Part of a small language model's weights.
Size: width 192, MLP 512 SwiGLU, vocabulary 8192.
Architecture: RMSNorm before each block, rotary positions, untied embeddings.
Training: a variant of Muon for these matrices, 328M tokens.
MLP neurons of a small language model. Each row is named by its layer, matrix (down: output weights) and neuron, and shows model dimensions 16-111. Each number is 128 + 32 x the weight over its row's rms, rounded and kept within 0 to 255. Numbers have three digits each. A neuron's up and down rows have the sign that makes its largest values positive.
A block is one neuron, or neurons of one layer that tend to fire together. Before each block is what it responds to, as a language model described it from the Wikipedia text at the highest values.

Noun-phrase openers. Determiner-like words starting a noun phrase, above all "one" (often "one of"), plus this, that, an, the, main, each.
L10.down64:167046181186089181094100156141120145147119211131068081146154160148157110164175114102076136127082080163171141190140133175162088146124166051106090152170142177137106153180125108106070143120117133112187156114119136076150111141139133098115099127076155144077064111114111098121137142142114113158
L10.down370:162099164115110134153158115186150154094152206177131136122152165105158057178151158082087139125111183173123205112203115109131161070062154148188182088186107113158098119126158114121115119119117169151113170092104112149120130144145133123117150089095161161134108136093116136169124104205112089199

Prenominal modifier slot. Fires on modifiers between a determiner or possessive and its noun, often adjectives or their closing suffixes: main, third, continued, -ful, -ed, possessive 's.
L12.down16:172105151171124123113103172113085109125103123107111149120111138101152082113158053181205173102154163119107136097072133128134148159119109133113095160143172119157127103147135105161116149112141161120090155165216100168118138154099163116159150115170085174145169146141102106154142129071112080115
L12.down156:175123116116130152148169121078124075162085074146085075089145126190093135166160074122127098144119131152076106138089105186154128137104088199136108131104113152109108095130179179121097088149179174092146158108158104064072111119111185133095119073094147117185081209151056134111151187102100091181
L12.down353:149111152105137133133155125160082105151137117102152093162137104122113125119143131170135124070161130108121153093099105081099173146126205171150135094110176107150161152167106118111183080177154127085090169132173118089178138219148169166086149124069114134145082170199112137131142117136106094135
L12.down414:104131145085129160146142064167141143138130143167066108168120101082127070108156099147106159106171043075135117122126170122074082097083112088139165105123109175126134071067140116110154099127147176154137152132115157126131103054150052115132104079094108093110079104130157120108104159092152111172

Place-name pieces. First or inner word pieces of place and nationality names, often after a comma or "in", such as New (Jersey), United (States), Ust (Australian).
L10.down9:033114092107113136156147101170156096114127103137131095127150142140098149120147136108167133166133114147120126132094152117161150104193146111146138188096111144124125118080125162185175158120116110138124082186120129074181154110103096216122100140154110116141168127114113145158052151107122119153
L10.down13:111142169092081093110118105152193127134120124119178105124161122124108167062148155103141132115115137124083166133118157145104116113119108125088124157101145098132121054127147159129078094131180148129093092165101182104132099117087118135124077097186089188150114128160191137141102206127139109114

Negation and clause-linking words. Mostly "not" and similar negators, conjunctions, or subordinators opening a contrast or condition mid-sentence, such as "not", "without", "if", "as", and "than", often right after a comma; also the word piece "pos" in possibly/possession.
L12.down124:144130191118081132144162111097139090155102084130139132073124135192138079151126125147138123162146099128123135138117135163134162119121153122056142197111050147151134123043107121131099099058145177137090121135061137107100085112146160125117165128168084131174120075173140105123125153159136147140
L12.down157:111127129145135139121129137113171120173142119148183111100179173167073141074120136158136140101154151114063091137098084165095160111135120144108096111125093145153171075089145147117132108094184119149118050153032192075072114139147110125154168168107123145051146149087111149068097096086129112076
L12.down380:156115080165154163130160028135147136170177133126151084111132110109125138137134086149150138181125147081149156094118222138145095142147095177112089102120175203080202175072158105122134084152128099141074146136096113164070104165134147099133059157170137139159166122156114144155150112136090107144
L12.down489:133099155074155143144058063127143053116166121174115085116097133191095126140133000139126141094167127124126101155127142143098114109094138109115132130144136098108114095172099179132135108114152168140053146093136083138131112125134100152114111091110159086122078097141102160126115154136120076136

Word-initial stem fragments. Leading pieces of longer words awaiting completion, especially Ret (Retired, Retrieved, Retail), observ, int, Comm, plus reporting/epistemic words like reported, confirmed, claim.
L2.down100:085135159178135147095134114133093150169078122115128062185075120135169106180089010135146157088127139187160112152103142075131124092140124053133177135113079179081150127131130113127096144127088152146110087120121138103158107085136143099124164158171096145130150126163188132122125143099104122156
L2.down102:155161123169149138116126144142168144143132136098094136106127145113097146120108129092114125143122197154057108144117106139103110125090159114075113114123160145084149133086179143006118117109101161095182124105127116097217085075093087138166143116136115165084146186160087108143148142120163143092
L2.down108:169131097150127130188133104140118137163135099066093103081128156105144103055115135060172189122108117184123128076133159139173147092179097149143069129181110117198159120119168150113133160156134157148109119106089155074160114047103071070086149094162091143153138164138100091141104085157167104076
L2.down187:112131059108089158197116092105136126141118102194170107184157132136125087104140147080174132125117062138167134112106118146139150035154109143131191167095124159105143160102103146110180107128143191089108120130126138116139158119123089155116088114209141121082065131203111088145122090165166112148
L2.down189:085107156155134093090095134121140085122099127124048122111135133085164160138141065197141142139106109114143120123115120131104123126126132157114127125126091155136116138118174221139124109110105141105089109134133163061121171139173104091112139074052132158118124146096165151147109094090162123120
L2.down252:108160132139081126128150135130125141129141089130161132122114118135134127111154086129071132124103142178114082114194113199194082113141136068082123133106136137106106140174168085123131107231073163128089141175134150163213182134120110119088130146154076179130167151100104100099099141169123097160
L2.down362:138180189112108075116142087110125158120155126121106166151142132157035107180188192131132124097177167153137129098119086107116162193186073083072153139119124100053118172106133119119147150119126087162180065090128141132091143123100140169137136109146148141115071077109092114155153104090115169135
L2.down421:116093104151151058131197080144102181137132129111123120136113063121113144114111065144109113171120180116106164108100165079098117147132092149156140168157116128162157156127177102103131185099096154148149171123106100104196119076074127109111142101090106130137137158169053130141137149144104114119

Modifiers starting set phrases. Adjectives and participles, most often free, that begin a fixed phrase or take a suffix, e.g. mean free path, freely, freelance, Established:, agreed to, higher education.
L2.down48:132131135113147175115099151097159133145121094118161091160164122125128107130070073115133093118123023086152073076115123159139121096107182109075155131075090211107100102108122177055155135116126121101152103096077175173140143154138156151092156104104090106165115136144178119105136096140092147113
L2.down179:150079091100117130133122126125143147130133173106111145141113138125136111130138139133099093193106145105109171141080145078140089128126145114103146104172094121133134118193162161101169141127128130123106170072138108082193112112095130151115141139117134095114091116097179086131112171136166124079
L2.down193:142132120042117129176165150168153111095152089110122166139052083105113143113048067145073121109084089088102160141157076095140122143128084162074161115131105168130126113151121123098145171178083148111184158171112152133147164123101176097134115133113163092135150134096156137137107079132130154168
L2.down201:097154174116175124120125187131099175121174185174109143087127136097120121124097026111154150098114142137144105108080119128097169148127152118138117098185148093083134185130123180137118137094161098093147097123132178196214110143133157115118109120130151155112163110133147126119154067172164132143
L2.down203:118123153076151158121081073114105166089054107064147059102077154105109108129118074154103118154120097099122142093161192094089109109175129113120183099130124124112126083151123145084196134215164161116147118160159159098078077093093114106148117085111116147099126140160115142124119103107118196117
L2.down236:116110155072110145127124123085097180148134136130143117173097180105132116123126040134102113064142097125117149144134168188191116163117110106092149083144114152214152121158129095089087223109133111171127123113108144126094103133149051174122157059112161123147132142147104159152113073086129137141
L2.down373:158089103132091114118113117134114119082146145154095125127145150089141139165116078152132178112088142107085139104126149119135133150126148137142104143104110157096180152142134131129120169110129173156082130150080100103112230201141120171060104143072078186089129189180118089128126138174085078117
L2.down427:117172139127064158107111117137106181166171123150080104079111090153140096146119068105112101105132133145085069115099143113121110134113134054137181093174135156160109135106185091081120163070140111171081147128057132100121135145084108111079137119092146135125098133162142140156091114137148176219

Markdown table separator dashes. Third hyphen of the first cell in a markdown table's header separator row (|---|), plus weak hits on tokens after hyphens in compounds such as sixty-four, judge-made.
L10.down223:084111131151144140140111154151079159149085085143093151122155166101126161145098176072093189145110077115060107069121132213167058122117103084137177169074105181137145140098155089149092171088100142125103127101102115128086161116151116140154120111153168111165114138121143170104173142133101103175
L10.down443:120136126124133156104150131156122147138100113098154160189088157091100130106184141141083151148147113109074191150199114080151114126061166178143128150112141108097102140114159122065181140099141107081107178136090123130100141190158099176161153136116109128125160113174099134187106062113102096096

Adjective-completing subword tokens. Final word pieces that complete an adjective or participle before a noun or suffix, such as n-ice, styl-ish, rem-ote, tremendo-us, often after "a", "the" or "more".
L10.down422:068098090160132091137158105177145178102109068133143137141119136134118117132138093093133118082130176157087152097123101090103212136118167157081173144165133082101125117092158133104152116091141130147095159134118163060153148118154116134122163120174105092070105079131084191123201122136176146099
L10.down439:159168155180144103158136126131076155125152060126049153139133143134122135116107000120089097090131131079160100138137103093131107123147159114112149147176161126132146114150147111104118155113154116156087083106113175148113147120125134142138161162115129166108125137156143115115103103118093130136

Main verb after subject. Main transitive verbs right after a sentence subject, before their object, mostly in Wikipedia biographies; e.g. made (his debut), had, featured, included.
L10.down358:126114060136116160116153132117124192181154095191121117137184137141106149138163138100114144164153109123043066113145119080118123088127067190175113128132113106124092168154127105124143138139103121165125136161126125107126112146205130084109134104135097138105130139111127168162127078184135145179
L10.down471:118119122127141139092172095106104158147142144102092134042179143154117080147124071135136173235129141123153102081130173165143136111104082114117119107205172150151116121074113115175108201133140141203084092167089058117146138135048117127169142141066153124148183135149035101142105113165133181158

World and nationality modifiers. First word of a capitalized name or modifier, mostly "World" in event or organization names (World Championship, World Soundtrack Awards), and nationality adjectives (Australian, Scottish, Western).
L2.down63:142068120126178080194206142104091135158113104100156120180194094097097162065147075133055148109109150150151145135125168154093142131115126156124103081110077118157210170171107141095130140098122146129132181088127105143110159135111167126126094092116115115133091145216175143055099148093136124143
L2.down200:142153166167182108062111047102152181118101109087140082122082123208128131113128080115100166172168118085126128152102113146094133120121126148175147124169091150098154122109150142096124162118142158111132075155116107114143116118100089104147103078088141132090200167143179149144116134149160154139
L2.down239:106091184211069149168185121174190136117127150180129132099102109118176130138150046183097184122144106159160120113109170088137147118098144169142087158127066149121068131163077148087094127118134142092183103131089112156113171146099081129158150134139151124127112139112155065169071106131103127097
L2.down262:117119169123065124170125183111162106155127131123102129156096159175161150121169100096138085178183189126129122106147126129134158118186141109074176174162092084110136111215156144071130072206090197122144145158088173123126139151129171160133096109110154161134202106178136147165135087136090164093
L2.down277:096132176078093145190140176061213118167111125116117129103124105162159118053143075148116142165107093115122136155151110136185151137123087107085126111155113136165182102108080148183089142135190123155168138101120092175112048141142121102133116150109202130142096095123140120131067133137113072092
L2.down386:134116089112179084123113138106076130180171137144133129156106104139111129139169131160135092175150171100147188131152136103126113092133111132119193139116077095104176219112086077180127178140099128117152109129183106124129180161117105134108097147102043124116155161146124125139126213113109119127
L2.down389:143155192114163078108116164108142093182110134155141158119147172145123130201108044061123188119132092092081180132166143110171107114083110092149130085099128130096165117116065130146124131090136169081132114157090130143095194141148098147185057141095111117109095135159147122213100142141130171119
L2.down457:090088168071133116189101131199162191132091133139157085143154111105186095178116096059137172139106092081139106116125117090069124102092159098105191124140117127058123139141079089114156178090127159127144101132105114143137129117145097124167156078146161134185111111112117113120070161163071132183

Modifier slot before nouns. Hyphens inside compound modifiers (first-class, self-titled, under-23, half-volley) and possessives like its/his placed before a noun.
L2.down70:062111130086148142093159118118137205092105161151137124156125092134071082118068119118153157131117157082139156113098175151109138085160181123090119134101140193140137141147089142102214103109160079080134151141080152148086100145109088070096177123023113069117157140077150120145128120163146125102
L2.down88:161147146117212116104115165048115115065119085134138131169116122108148067163216051102157126140167153123166146119072130107117183109096152124147136144119150060186101138156152135138182139126127160167105115118121160124167136099095137087119136156149082158127151106115157101099129091094133160116
L2.down173:095076091091119146105086152133084143092145181194131120123147190083146094125121159146124096102152119119169151127117153086122103125120150119115154105085125100147099101125099147056168158107174135130125080140102158126056126125105119063112096171040142124142137128086101117167064094125133139104
L2.down294:161125141086119168102089118169137137145119121147146141205103149063131086123066095154070193142182134135142157131080185165110120108104119095098164136070138139164122200158152148118168140191114113070152143140144081172115133135099111058096099162082126091159128148108130129182101132150112134101
L2.down307:127113155132118121133113159100114111084137075093060167140159112112150154149153139105112172216126136173133124186138179074136130106072093128150156143119136107144083184138132115088172134162149126188157172124201120179184127157118179183088136187106172143123130149196186189145164140174125117125
L2.down340:145145112117146093154158146065139179143115095140112119155109149172078036129062095108088105184087112087117109142137175101132141144099143134145141120142156101076107192145120117098160089151112123168178115060079114116110053089119153166106127115145151166117137107129080101127143128191107152212
L2.down442:127125123106147109165120136144117132105080181153162086145156143113152136131101195136074100137186118129168089157133047112129101103108132054140155158120170178147139112105152093068119098177174102196145165129121089152094117134097138102106136184158141161127092158146127147190137102072090138116
L2.down487:064135180081136115130128178140145154167109165126158054135131189110158067153140083085065151163154173080090149112124094087126105151092102104083125080174117124133156135132096121106147168116130118098144100119042139137189166105125101118091085129150139124174150149101166099105057157112160093133

Mid-compound joiners. Hyphens linking the parts of compound modifiers, such as up-tempo, open-air and once-powerful, plus opening quote marks and word-initial pieces like comp, over, mis.
L12.down75:140166047127116108146184136130171126108144159138156151194110139133130085156156055099112102111122129159098140119097088184119072113182026109113137155117118150138162179149173115101121131103184157125140156181109166134117140138099115133169132159121136121096158118104161135181121168114128143000
L12.down122:136110137138088098146162071087140142084128087122170097091079091148073171071197103170210153123127080123130141146077127134136126150134143149157132154182146200111086114098166172136108143145146078117070111106103145149101101129096113155141133131169114153127149117161121152048190123157100148074
L12.down139:127139099104120121161142143127093167118183116112155161150171118082158142152060138113087155108143134116086107139119142104083133130124077139162126129165193132171125151138081150097115129140102185099164123127136152169097164102120169077117123130104095121106126153116076183129137128133118126018
L12.down495:147088143127098154138101094098129153135120113125133124108104107198099101104115084115113156150208104162154115111114173130133146095152148157100157051120154142113151067153168150132130108082173132103122158166145143120144149138114094096121136113068138125133116142098148122131124131151157156038

Take place, topic nouns. Mainly "place" in the phrase took/takes place, and more weakly general nouns like film, building, station, Sport and location after the.
L2.down35:098077121099149132149115102089071133059151196144117091200188136157126145120110107090063126192131090153142131158094085128166133140077179098120122108108115094112125106137184130112102171103187120145111135106133186123103158091095076091107102113148088065148149044113091111121146150080200134129
L2.down45:145054118180139152178110112138147086119147148145133187166125137136162121102158185099160124226148095108139139116122129121116075132082076129124096135160106122081138143115165096126096192041187154099067194117103207168128125079126119138119114129101152099112132122132156131135105116179136103151
L2.down64:093157114119176127114154084119096087100118118102140101125106142097140154172183069055106164125133110108093140128167077105131155149142151187134119115103111155115132093116149088106125184104073151089104140113145111155178195141106095132066082141112027110149113149055161176142172151091159069134
L2.down74:110166134087189122148129124149097100139097175095161109100127125089154157118188093134115129103144140094123160116127089121181197081104134108069139152162132138101094116139198169126128093125210099147104190115086073149130136149154144111142065141173086099186145103095121098099088127131124138169
L2.down93:150084128156090182137090105094073162181120111168092081091132118138133137158134156125108145159060126124061091125126096131093082176091103133107097110165151097110115128152123178117080118075128102145142126153091105091139189105074155158092112085105101081103151115103190108144118098123099072109
L2.down158:120160105125087158145208118106108144126096141104083097182173136153211172154118086086114121173108125077111080082148178097119108175089134146124122119160111155098141147099099135125150120106134103162069123171094097151106160157146084118137099127129147061100148093173181093146136119140121164101
L2.down314:149099109132096121093077121118094193092158201161127117077178125176115130165109169117118108070117144086146169129078130150145102111101131111127128084140126075139081088152120131074177125150160176088071113069158127140072122130114138127146088210084103108161114081166103140101131103103155163062
L2.down404:148099147082126142089164123085116127152049089132151125144098181133162079141173070161095187127143112141128103114120127122141127137061160125123137038151063101121094081136097130131135153122125113125095114151126153112149159110102139159089107127160116108109162103093132142196121154133147153174

Content word after function word. Nouns and verbs, often the first piece of a longer word, right after an article, possessive or subject, e.g. goal, attempt, coin(s), taken.
L2.down0:099070087121099127123076143099140167111104113139130096165147126129102176078148132096107117119148062164127120128150087153105174134127144115171123064148065098135111119104100102088140076158205097136085079165124098139179169087119154135099085144106113125143142137165135142144121144147104108160
L2.down116:197095149168152115142115191124102129162174112177134059127101125092158119144143104171101157100067121148124191180147113136170090115134134152085118094153128159143191118183107108070132165046138167123114113100141140168170084071148153159154132091141155127184107146125147062136119170118069173107
L2.down160:124102072128119077102149111127136144188132147095129100148096141092177098114112121110101121102127167102116097088095114152097098158155117144121090125078134103184128146139130111135103120086122100139170153172156190168092097155142096109063088136124106144120153127127081123126099166097168101143
L2.down176:111176142139058116148147108151138135156121112120188144151142141091082101145094059179138077132130133170164096190082141111117121152155145141134146108073104192151156156110124139172150115153140108118146113120077103103116128143153053133172193202141090114078171173151124141161128116097167077123
L2.down194:092069099154170119084140166116109156133133127166124133146076057129164090134117126107215149142184074142131182147111132163157141124102142095149148128152105126117077104156109121154161090076164142183115109127127133088096217097187147112113141187140071116093117180135133152185123059092164108090
L2.down415:157132111097147165120095154117039135087111091096123096131151138078154108159127171083111166187192158195095106118085189134131094064085106166097118121154121108198159099152075175160115134092118108185065101203145134146149086114132147162142117136163128094144149095104169153106158068178080104159
L2.down443:128108128161079112132141156134099124140162043144136103159148137110118164109178072151088082150091108120060095055088124132176094114103142159131166098122073153152139153108131141089157164084116119171119104224073100124087097147116126095188121108125153097159186122162134156131160115092077036110
L2.down455:128135197172140148111112094123158115085219131109191113131092147096055127152093073139114199158109210197110145154133093105132115223159196180076111088137123134094155151134157096118119124119115105118101083107197127100179151135199130143121150131111082122085151123124147167119116134175137077178